python train.py --num_key_value_heads=8 --bias="none" --lr_mult_o=1.5 --warmup_steps=0
MLP neurons of a small language model. Each row is named by its layer, matrix (gate and up: input weights; down: output weights) and neuron, and shows model dimensions 170-340. Each number is 500 + 50 x the weight over its row's rms, rounded and kept within 0 to 999. Numbers have three digits each. A neuron's up and down rows have the sign that makes its largest values positive.
A block is one neuron, or neurons of one layer that tend to fire together. After each block is what it responds to, as a language model described it from the Wikipedia text at the highest values.

L2.gate438:462402572435413492498450527506485462511429496520562473546575468491587525516525536542475554493506550372418440598510533498484558466539444489479450497471498431440471476505580576506452470506492499484499588495462494527520515444527451473406404482429489472473550589521497525502504477464514582479463506467416437443490440474619538539508501503475488498543526533457603498586497559506440561421455512565513600471499501524425561552572442495520393539502474459478481531507428435481572537580520472506515500466571548459565546467402
L2.up438:521449442477598486533477517599476561512467441526493500490492585484468478432425427460517505507470583454479418530464556565366460503501616461493429539532416441475520506576566485600534492570484558501491477575530506554530501450544635493506537414498521426483543439550457543477481520449474519588505472534430536564528505466573455511534476569479559560559462458491417450490529469491518504550483464587473611463531488466470500565447555441493323463473569468508443455454440466522545587485690421466475521498480439465453599499466
L2.down438:489488584437464465474521507504569555527532459513493677467467563430485493528495513479476497543525341538632524480511431535496447505501540488453466606498529430506419506446464521459500508525551460530451460509473533508531513435515596458544500539509489497561433576494506535509494447532463494589428481521420531362530482548535464528479483516481481478568472537511518547449452469404410520460452461521464372452586483538464503503511563463450579348497435445460460469492563558427442641482489570563479489459505502566440508501479
L2.gate555:455520515529509436513545497449577475597379516592523490524603534452580479537572526583570462411556459452499434493545443513495479483566436466448510461502439451420509503499587413536452538558492483514488503476477612503468491477461544433470511558460603472514560490531509506450478494471557487465557532495491541486462557508506562469487495483493443555538470436511554444493478452543486445509465440429484527621550461478493463446426585531525535349593560504532443546514515550493501477609464533513453462541439479460550480506487
L2.up555:494456529562520562538415530523392484497488527501538463475455532509453481543543562450545498458479520444488511430384457558527534579498510536497491568581416532520406513525536516617521472424470539530526467502546448563533473517524475472500418538428553587555460565381565481450462513460500517584537455468518471469538462487592555489510505479519413490498478511492476479507475516509470386484593540573564478460411472490483510496510457510500355493506469585495490478457483547507497592398533550511552449535489433492507552443395
L2.down555:517542500544584504458477564499582436455467537449458489490486556527516571500466433541509556561435424509585402542472489496566528524413460433447535547380444423649494555456519512452503461527507476463439515453466486518521532428516463453525558485553453422431521440651513561461511535569468523550469461572527484543487524524477472612534471526474486526543584482574437474467470488503486463442476461513513505488456533490533498499493537479497489502487482404500575417484559512581520461579449473405607591491539545632417433426586
L2.gate592:493574468503590516582444546537535436520518594546480538529574542548492448572469505398532571489513584537467651487540558493436544503440466471503555425564527509484544491461478431470339537497555579522492498454558470589468498519503576518500455482483491473588460506515484550424459411534466548530559426436505459471511524519519583588489545457589406546557463512501553576520596522464451511522496487471522555636451513391496505490547544555506510537467577490497510490479488479556497496474501587439545500586520530560509434591471
L2.up592:438532581458536559516508519496476491515445453475515481493504548558411527485522401412488463575587489425445520469481586444474519502555554444482516488450465470496568511434490526410439523511555549438476539520524449472480486497502534503555492492529542474532435562525528456651516543508455530491493442542478563570404450485492553430448528501537433528481503567469455441447440453474477514492443378513422513501560478422448429503473497508526509479605476472525567388524518507491442487508586483466506511479453421485479400439512
L2.down592:521503451380494501497540554441476458503522499435439535525596535468489496515492594467512515442562555452570470560582507506542457521561472575481446470450610457479482428435539439529418439531546500467530534496385480561557529465643521456513612497481460514484548462427533545468469467523432469480483499540466495489625484595396533525563477509444495474482526506558508454478502473540489450527466583555442521525403539495502451462529437563470454601527458554572566449521551463534517494568509399422604514513464447526541491478474
L2.gate682:532524505484479524471537476537530527526531531412519510488538484541478498532521487424494441409474462532592545551476500418549536582439522561522527500465465491514572507474430485474426438586399562442481549472504510563548446440519454566548518526501579548602540445556511492527519400451577524536520505452436580534499569549523476529493451485449556534513494482405501437577524536447431589437522428457426526607470571499576531431461533578493421540443547480478507522545452433483634480544507458497392375460465529529454524532602
L2.up682:440579462473487558453470468503563505530534536510525498540563436509528505644501490553531563481525514518567503548469430476456444586480472431512466532555445446559585559551482490498522530498463566488439593502469411489528554579456545412525538463437429497469430490453559542557353492498541559513503433546541419562551488444567515482490512512480496537566536441627556444443456463517519421459456490473383442511594493476482467444488466574456498490478487560532479418507507530607493457435489487463527443415459579399513459556511
L2.down682:513424469521528585528521419479574515521495477405449423468424509546553534449584601534547575362477433470467423470541506424406539514486491533516445545486561555511530556510556598494545501521451554496509504494534525599476522487445542484542523516602535510455460496526501501415484499519411440441404571496561498511539450521438508494500493476402550498499411527530507547491549535509484560509431537517546510480531474475565542491489509491546500484506372519501501496581438608446486522473468479489487499464539543452487517457580
Responds to: Leading number tokens

L2.gate195:539613492485567398475491395397492449529475490544535520541485528422518441554546482596561523557506455527559484564502519477539523534387471493478584459554572437473544498519517480444476510504539503510465447468431462440490606537442494387537448475415441463450385485434495440440422524534616421533448421560577492607484395441429519480426476529442546450471463607476509492529579493535402479533491529548461503522510486565387564519357399433600536496515440450474564453446564493499486525503502430557453473439448526584553504433410
L2.up195:598576498549550463599480567495507490503492554481500508512569427462536478548575503521592586437561561548499537549544412472489502492488493505533490548450467457569477451481411640529416455626420481546468540505499538435423572414491481486527498554589535603456522526602443556494490537515530522544468498533493523519473487498405479524464540461443471487469553486536421513444455478408516544497489501445519556580518441565478542537445550511504519522477483467564450540643483393500488543504504562492496567487538500550524555406562
L2.down195:501502514517617511450466438489524552493461572458448500658511482469577596559582499455460466507572479605447369464522530582533470572446515466517536452471467424488538522527497489458529580400506505522518548411510475506542473562436504463420479529452566549531404499481592496432537545500465498478402502486537484514557576593494462507523451474462467506494536503494592431522502499480512430429522454551494473520512537500526492519551463462442548560552541580544519505498533475483527491564513430495528487417448549472501480421508
L2.gate217:528487479563525469539538490482489520448554496490444546419475464562551492608537539417493505521469570471452557632528531543545528566506520428506606509568485451583446411491404494468571567530473538532509542506510460422510452494406522461602429544477535430348455459581466509521487426452489526543506486509452509472495424480456447528506527447492476469451429571444444595487438554590515466486347523532450449576494430483494499552493531525451455478459570464452578537522442419593478440453494467529434425404418485494631514481450
L2.up217:524452569514463432497507459484478524532480584498485470485520514543547516376514610420513420499459504535510485575507501535461568531486510508559490499507535559559550428549498483506509516422468509495464583572562487524386467492465415547540545517500608500515462506514489558523463418501563540486452504460494501480485487579374529409553519583566597460506562561524591474499503542558480511469523567414447437542472527572518458530437537424467522468518527478410488450507511447536495518485566444402465442509450430500547550462448
L2.down217:508546519532500529512479434513608495536517420523414495510607498405478543472572585578465545451460465518501519554528529468615577519418488528521551396550469491509407439523512452470483434513540451563523473454502460503541427548544559414462523507506477480451483505499503468478507506515493550522464529439515527600518462586471471559453488515477513470436484531492459439498412464598547477510476532472505495451555518487491516588496511501434516532476511397612550366480527428382454454443474414455463557507501433448439493504458
L2.gate831:493550534537458440481581537526548544572517529448449627490602512445605458473542504567475537452410494510572531457504506499520502441567539617487540448498527447436512410495467515516414419466469456506473496453496441431434612423459483509581497479498485502526446436544593450421528555525564491509429472535574471469464438464509518464449584363502472405566545582501503608486561529594562558551507562465503393511548516534444507562515496586475570503480467519552533518523489580532496516531484426520524550542481514496539565452453
L2.up831:577489456638547512515526384481443434573493522462502511423531561496445517519612503500493572505477486524496520446469475495505503435499552555428553460549506510488448479441422591515522493453477564574550462384435459553470532387476497513529524470510554481496474489518492567455387413461513516519394447585489528597611511501512572501510517468478482503440506529540574510494476568548588453555514533583414422581537413465516509638476542568521530467543481562519530457371473408510503515533437540564449508466451503543477523463570
L2.down831:448565479558515460476543482409477551490501522579509575482489480486596535472442543579525480420517506535583490409533481435670498530506538514524502549398584513498475554581444455548554475517448490521469477452465487450544481526475501479523571417528548485584539501542520488567482570530535603469478575463536514528531434564467565597551480452503637452515504492487534474551400437484443498506533477516530460451511565467567519515463568444439593471534510561491547532518514542400584478399481477537583527532542481481472498535440
L2.gate843:488420542606477483589521462456517550446487487579492569519499489562553475516525528511497525572494510585525486476435473536527469466552507578454526556554464516525347449436548495473391507545440550623448390492442451496398451538535403443552471485482482473417511473498501582345454485452413514496469484496558463482492445502489485555440454480613495493493594501450490441533556524441514541499431492486511460468499435364544512513412549471446446564523448451475486405513639519539558516454473452562520436508355517466523556399534
L2.up843:517419517448488419565466503451547407518424547493370533467457481544492513490495465459475470492521551581407501494461574412474473481549514539387438513403471452557437522543516556469351518487456554478444530503476503508582471524536488501521583435464463605574558546492505443534407586463425504400439480464476572441533482556480539512492494607442443500471459512417491429565477559531490546486509489554466482514424455483501429522522533471405483533501476442562582402516396556428511539460510494516557491456375457596449465400562
L2.down843:531484480465597464491468425437391425497443434504456527474433502406530504503523556469494489407568472540531438469575485566427441579579451489463489594501516551498485471489454510531543425492494527510527453439405438505421516454492498509392475528553507490476541626502573553511524492556493486505595401449474599516552430498500474556415572484462506450549555546503561525472454504518448509550524573470550411506563442511558556488501501530479516455475498433500496474507529497486493460545579475493482412519553476520458453469538
Responds to: Anaphoric generic nouns

L4.gate428:500534446542581618490397550496550529523478472434546517597548545510405528563596532450539479428473451476485488523509528417486490477420527451482589447394524446553495417446425412568462553507455545600464549588461418524546523509486574488592514600449486430516541449480435543559538478511446623472512553419523437508493407502513493510557479496396537531447496500530552495503492488548410419523413559561474492591493527515550413489490441542504500437448570507484486500427553418492516497460482659479563494547582451467444455500497
L4.up428:508597491527492562566475542515463457523475458432544531476438479613497384528503504468435441528522471458492468489569602467509484475489535573481530489464481435472427564463511509436539474546496494432427539552506424392537438486533463375401452478525501474511489487490404513514498618538487505521507504472487534576545487502554556418524530516437608546515491481510483523486577428478515531452463533539397473596494461470478446565585537549563482491404537428425564416413517458479514454436503658465626506563463484488421536427519
L4.down428:542561412475535513521502457438463438545557518421496508498502490537514498495412623510466487443459461432542451523500492522386483452514464487624442515430523460473508427510468491553538525472510501523448606543580495491521500549523544517525539432520467494544564572529542549429483456527495550481550434535456367452516544553456599565566566519383564598481490637428589515521452507481474516503475525469509489529566525506493499489500437571458469511447505474558511472478466419505491519439490565505549544577521515540558493596469
L4.gate678:492558497541533467465495551505497509485467410545482503403538487546542453501486543472454524578487376476558514436478511495494465467551490520449520581474451512481439495435504485447545489455475525497416515453489461468457566493464499504535500590395488500531565414466458543498451529495525507519577486400424422495503480444513452476468517515523461492442519466477444584522523476520511514481566481482470542566452443498508507418501489459517441501520510493463491466467448511466494450478472550461480562512437509553499478541481
L4.up678:470566546433517491474523553541514513517470518542459468573521522524598435498510488469455573529442439460550483403530517364565488505431436514478461476537465546582614410454532542490557435484500480607514507515616547512524550457514502516483437507493564488451524456522451536551469546562447581527511511414438429508508505538489498566506559572411490571501550450473571515533415526520475486510395544476543539464425472520549540462477458512441393626534487503520411489530471465516511464484522609487544476514506473576507583469447
L4.down678:576508488499494565511558491520430502523536395517465423520458575463492383489552411524490534493540472524465515402452555434526521596532525548403514452571461526547523535491508432413504405546548541465404386549454473485421455521566536565464542459516365503498530478512395508505580451424504469543487517477483500422496413547490463590573515473568592444410436526546491486492410542590480423468492563490495478443583505601510467529535392506540548476574382517496469421305457475413531470508526465441431457562440476513384587522461
L4.gate949:463533503507571429411483536470504496412461431460509439488499450463439536537550494457532513457490499489547512547534396566549486485620555485521482540478507525577492659503473492557530487550513460490510539507471505559482500528537487455500564572495538481623418508463501502536637454550504448578450520488468547599399446497568447422413463470507515442607451494528524485461480581465414545481482502506429484494543530514495543502415474537544434575480426465502482473495547520533538508534514580393455448488426477521494496559543
L4.up949:474572481540557579583500431419548523463448570511583562493491528461462471455434524435477480482522470486466457554569519465481545550494508505373521553529508433435525530580460495466558453460474502446533561420456578545451307504468554501538459513454437527508503465572507540507507536424524482470604561473504484508507561453463578475492497512417544495480508508484493552457511493511510497527447496452450488512497486546440431573503519493496382467449456403522432539601424425487491561520453427484446431460511551527439499483587
L4.down949:461449560524500588502562422488516503488519478511408503495483555507522477488475503495558513541473461471507408530469567396505596511505507516482493433537572489490526501494431456490406531444532521579480407466540512394484519589400563458546500583545435520559572453564484458533394594473549629508488541487407460513482505455506592527517485490461473494513490446467451522477482423491511570513430531502464547372529480469518488507588482584445350446519581525464528512485529540536507563466487501527536483602573544399488506443486
L4.gate955:528535451468543495480479426503582467537516509560552505600561419535544465470563562458508482545506478496542492542491441556542556465593539471520504485477625479469560515413403466531479375501480542574425477502517509495567526519457501502671483522538501608580533364555468482420535515577397561572516521388519479551519455538552575515419506564497539523560441525484496504468476583579512501588486561545517472521532568443587450485507403432534526435466478526540530507461552465507541547482448556566542412450467504527421456514450
L4.up955:509497432471498446481474522524474469591585487479510467543574585464501470474533569489499386474586447509501507450452562503507438496527549523583492517523440584517500462443439530489540463520469434563412553453492478500546567383483476405566509633493511551543477524535455495500519443550598545518422545451537473571491520476460493449461476506456519541498479532559473529536501564490493542534516549503496498487454522421503496475371454520487521410503402517532494471360435451479539426533473488494451382460543495540430466447470
L4.down955:550460586510504496499533391492519402542500457536482472474449493466534544428463482497529566530521508526485584523492614437508422588553572480460553518523571491524561506450463493516416461544469458585530478559517463576423515551471450419537491559562489498493465426599455464464495530517485457478530441450394533567528420572516443534489481509446490586420487417492581447542394643567467454589531519502449536569538435471490519510451571440537515485408493395491538461448511416471596463490392459552496601435515429498447501557428
Responds to: Quantity expression numbers

L4.gate49:519511536532502486545447496450523375466545489527524458563422542520508597453480512531546510580455496499610513581485551443547529514460476492556489519520495564499408453498585487598470482584537537475533543438605485433543513515458459456500538484415514505554483471465470527539556428519433543494519520543513487524483494571562468499583549494444521494507526449450507493588508531502482523541395467426560496513513557540475448552533529482484595520501579573473511495463459576467456464554468431505385500520485402439497466459453
L4.up49:489486468538562531481438444577494539424542499508547459454447537546529531482544458546441520544432456486482474479581559467566400527468504510421471486493530513512487493567543525480569503413407617492466574553544461542442463526499462455482573443487457577480431423552459570420450404435446561444529576490494437501437473550469532436563534493488513441611532449476429539409512514549554574490483488543539471536579423511499463382508383556467516486533548510465442501470573502479424470510587504542547486555453508517464525487465
L4.down49:540528462557524430560532527459451452543510481548504536452484524447394498372578518450502481492467479519552480519561462556540555401650492483469415468447436416471414468538482467477460472547463574455488536502596549449500501507465510540529518439459467483465486524529536632539526407500417501539470452546493570561440640543432514559488462448520515519500483550511493454609392437518459544514453547585498530474460552508526477535448495485497534504493456413466547416536395492494522473518472507549455557532485491493514471460480
L4.gate809:504531508535575517529465505490612531405534488489496520539444521510456468512481475474498502544490496436545448497531405401526470575510573477501504523539623512467559499491585464511325520481508506410470569459450542525455395453506504530493502544437463519506517475534575623550421515510472474527550510508490462458460424532536507420489582479523581442410455531495486508500461557437535442473555535475523547494448475474486568424519520541452406505430635566554457453403498538464508417476564470527516467518474536462506555458479
L4.up809:494453506548468491527398468419564473513551502458560543509465566406473498584545496523448545534467541483508472419494525538446521529462511591535604512468565566504584519448438601527438420426563562450559588455604560559534405511494485416547487555523472445524533535512501485479528544501445466555416474536467536499538466438494525522538505488485478481502611510396554477546503477547588577467402537424617492509514469450573507498621551510478479455558507530343543504509495458387441476516509421472490464512492429503561537510604
L4.down809:554419526465430455451475598456332515408543532549483401526495528461535505475462492527576466548533529531465557565481480492454567650422505504528502496560462527402534606533463482524568451486522549487424538437494443469424500522505396484472495452469431523413509577493529489530471478512495507518456508496520469506563557431523581459561424455480511557451489492560517468576472473504529495432496535450433548459482470482582563515506479536601593541534496474533470491485496492481399451425487464456581528540523513559437452492504
L4.gate924:516435464626532388484461527460438472497433536423519518536475514468473571548469476524534495494621555454562506529564653515534491471529540518499524483449457426500596465460487560444566441542461510439573545534595575489515628542458482427489554486415431580534521427415470537539444497490446536539474463432472492530472509506644466511456548548407473536407492554573510422465428436491538579576546560574519464541497475445426558564504477568433478452557455512526482471494429478491438479554526501555560522537536613439544483449553
L4.up924:473491485566565549465512456434476472477550487414477506499468482552538565521414403501476505507513525469498530549573561479542494479621519508530558471389532491456600427562513604521512474500675526491500612525522494509468583476555459555499514509458506477581433500593485583511473531515493529481485487558558534530478428526559448499513512500429535459482431552494457438465479492462562509450541575538526509485476451399432575513531527528481483391647488480551584571547495529525370500511547486527600498527483546584467549513460
L4.down924:452457580526550552631489518505471473471462407450524592474523515510459452489504561512487536456415453491503444518465458577472560442478524496559471495473518485567555454473511543426417464494512547498604488398584527477481424488521406546579489496438499570513561549485550526518565552470440541503499490423426472523485478510537553475496551443538452521577570483431488611434472475503566488587559488473546553524379528470469448475478512487570499553461563552591523560486505518543264469524613472522484495464494448485577549510553
L4.gate999:599563528517491514513401530388469436549494566448440560497550516496523530484529413518451580457450519424474519543530400453471464453526574578492574439597506525544556435510457503491626449439498495505520457533403509548497497539548508484571497559487514492573496508461517658416454451460535527579472461474544548548493469529442587436421526467471476466516445549447587467470530497384529503448563402392441485597597537572458522539486508544488566492480528481492502392462491495440572454553543404520527533492523551458486517501482
L4.up999:476591424561597478502398448429459539479488443436488621508447526569565528469489425402592500506456589493468494574508512571621489620483529554495508614469550403508463509409503566588551480469468493488486496511485551577478585502541601444481538537536509465459527495503479540552538602478506501556421466493594516519578484478429493382439584387501417428562478457550502518507490557517513534424501492422524534476423370510524501505428570453475475384535513507490555501500516458495558417449527543488458525517469591497441609431582
L4.down999:442484587505504518501641482543500578499521518599473457510479480551438498386525554472529486498568492530517564586459595463516557579375571512466451445440521470566486511566577497503519495517473621520500505407574528528490543436524534510531569424571541500544594462529513411454528516537473417500433444507476461512448484531517541582432504528489553480556529454459580514513463401515538438596539548527509501502411448442494454525444439486564517512493441459448343486538509448517413607474539470476557494523535514497598442476501
Responds to: Noun-phrase word after "the"

L3.gate604:650501495513529511449411607451533494502545455407566496524472538505453509538557453447473434494558402421485535547509393440545453476541513518597579533561524486578544507347568445465560455558558505448469496518521442559529540500405522435512566526473447527437510548545433495474482552484510603428438448494483508562478513473459424479579483474495496479504516495514519411449558475523484411495447550474544583435452541485465572533532488467475493363492525513489520490544496483470534478486494448455556544448519562456534534516542
L3.up604:525480548477452499431530525484447463610414489476488510543533559585520444585436473576440508508464552511491470427575484513473517565519512442580414456420473530428499512505563498543484508542450487465437512478503486473509458494521514434531550508469460574606495382616473546460417429544524506512485481521479489626513481469525550454434461523506433499533466479522477567564604467400492565532461464500447525530479503508376578493511436474501543471499490536600482419502415516514492508562449511419540495537539490442504479530502
L3.down604:560566547527478499464455509462501490518557528536483468488364515560532555481468612473536517496478515349461446541513516581472493421441500480368499438504504569561464518557521471585486614490411459436509511589387465497465468481530561515485528467490640404589462549525600543465451492441477516501590552409530592527543507489369457513508510463429473483464476503536561552538452535535496574499559460393485442522490535459481434450578486539459487475558539511461524578521448504571465519514558575576516505568570393495563477446468
Responds to: Small standalone numbers

L3.gate503:419541554567511599534497462525485516500449479512557486557533465485473422503525545431495518527552534455553515490505546540462536473471470550525421443494416500506613408566413480504460432501459449549460456498503502519511637406512435553491514513396446489480461523528507462374482562518525478560491502541486480544455437475427498514592470534479442484516483615516464494417520489484468589494481489450426442578443473451486582475506425514417537363463495478497583527556487436506505491543535459422549542510538546502509594502553
L3.up503:551514503443496542593547474499513543533484447529503474504455526468488489546465481506553536520462434529534513566499536502591477541477503553503499538548509486375501508480513547515561536552533554596443528528530483542538466499535497466545536457471520494482517532399522441513479491461510530519581528550562390532433448443498532586544462466348499471468453549514453539573605491468522511561530471374505523472569514466490498519530532519509564499653382546447543528404394557485492512515516604486499567553433509497503483459536
L3.down503:459440483546487570505540534498423537500526489561510527480489466585521549562403526528530469478524455429536501550535502565382467492467533528412596537507508457494511456512476523449438544435564561539588459525493522515467603452530423526521432504500499542528477581485486492558465586532550563488469499481438402444519469452601558538446493468505488544503500435456546469532532565442459527611513531536433463569572476561442507558511541515446575519540473547354478559436446506515432547534491535520523465526490572519536509446517
Responds to: Determiners before noun phrases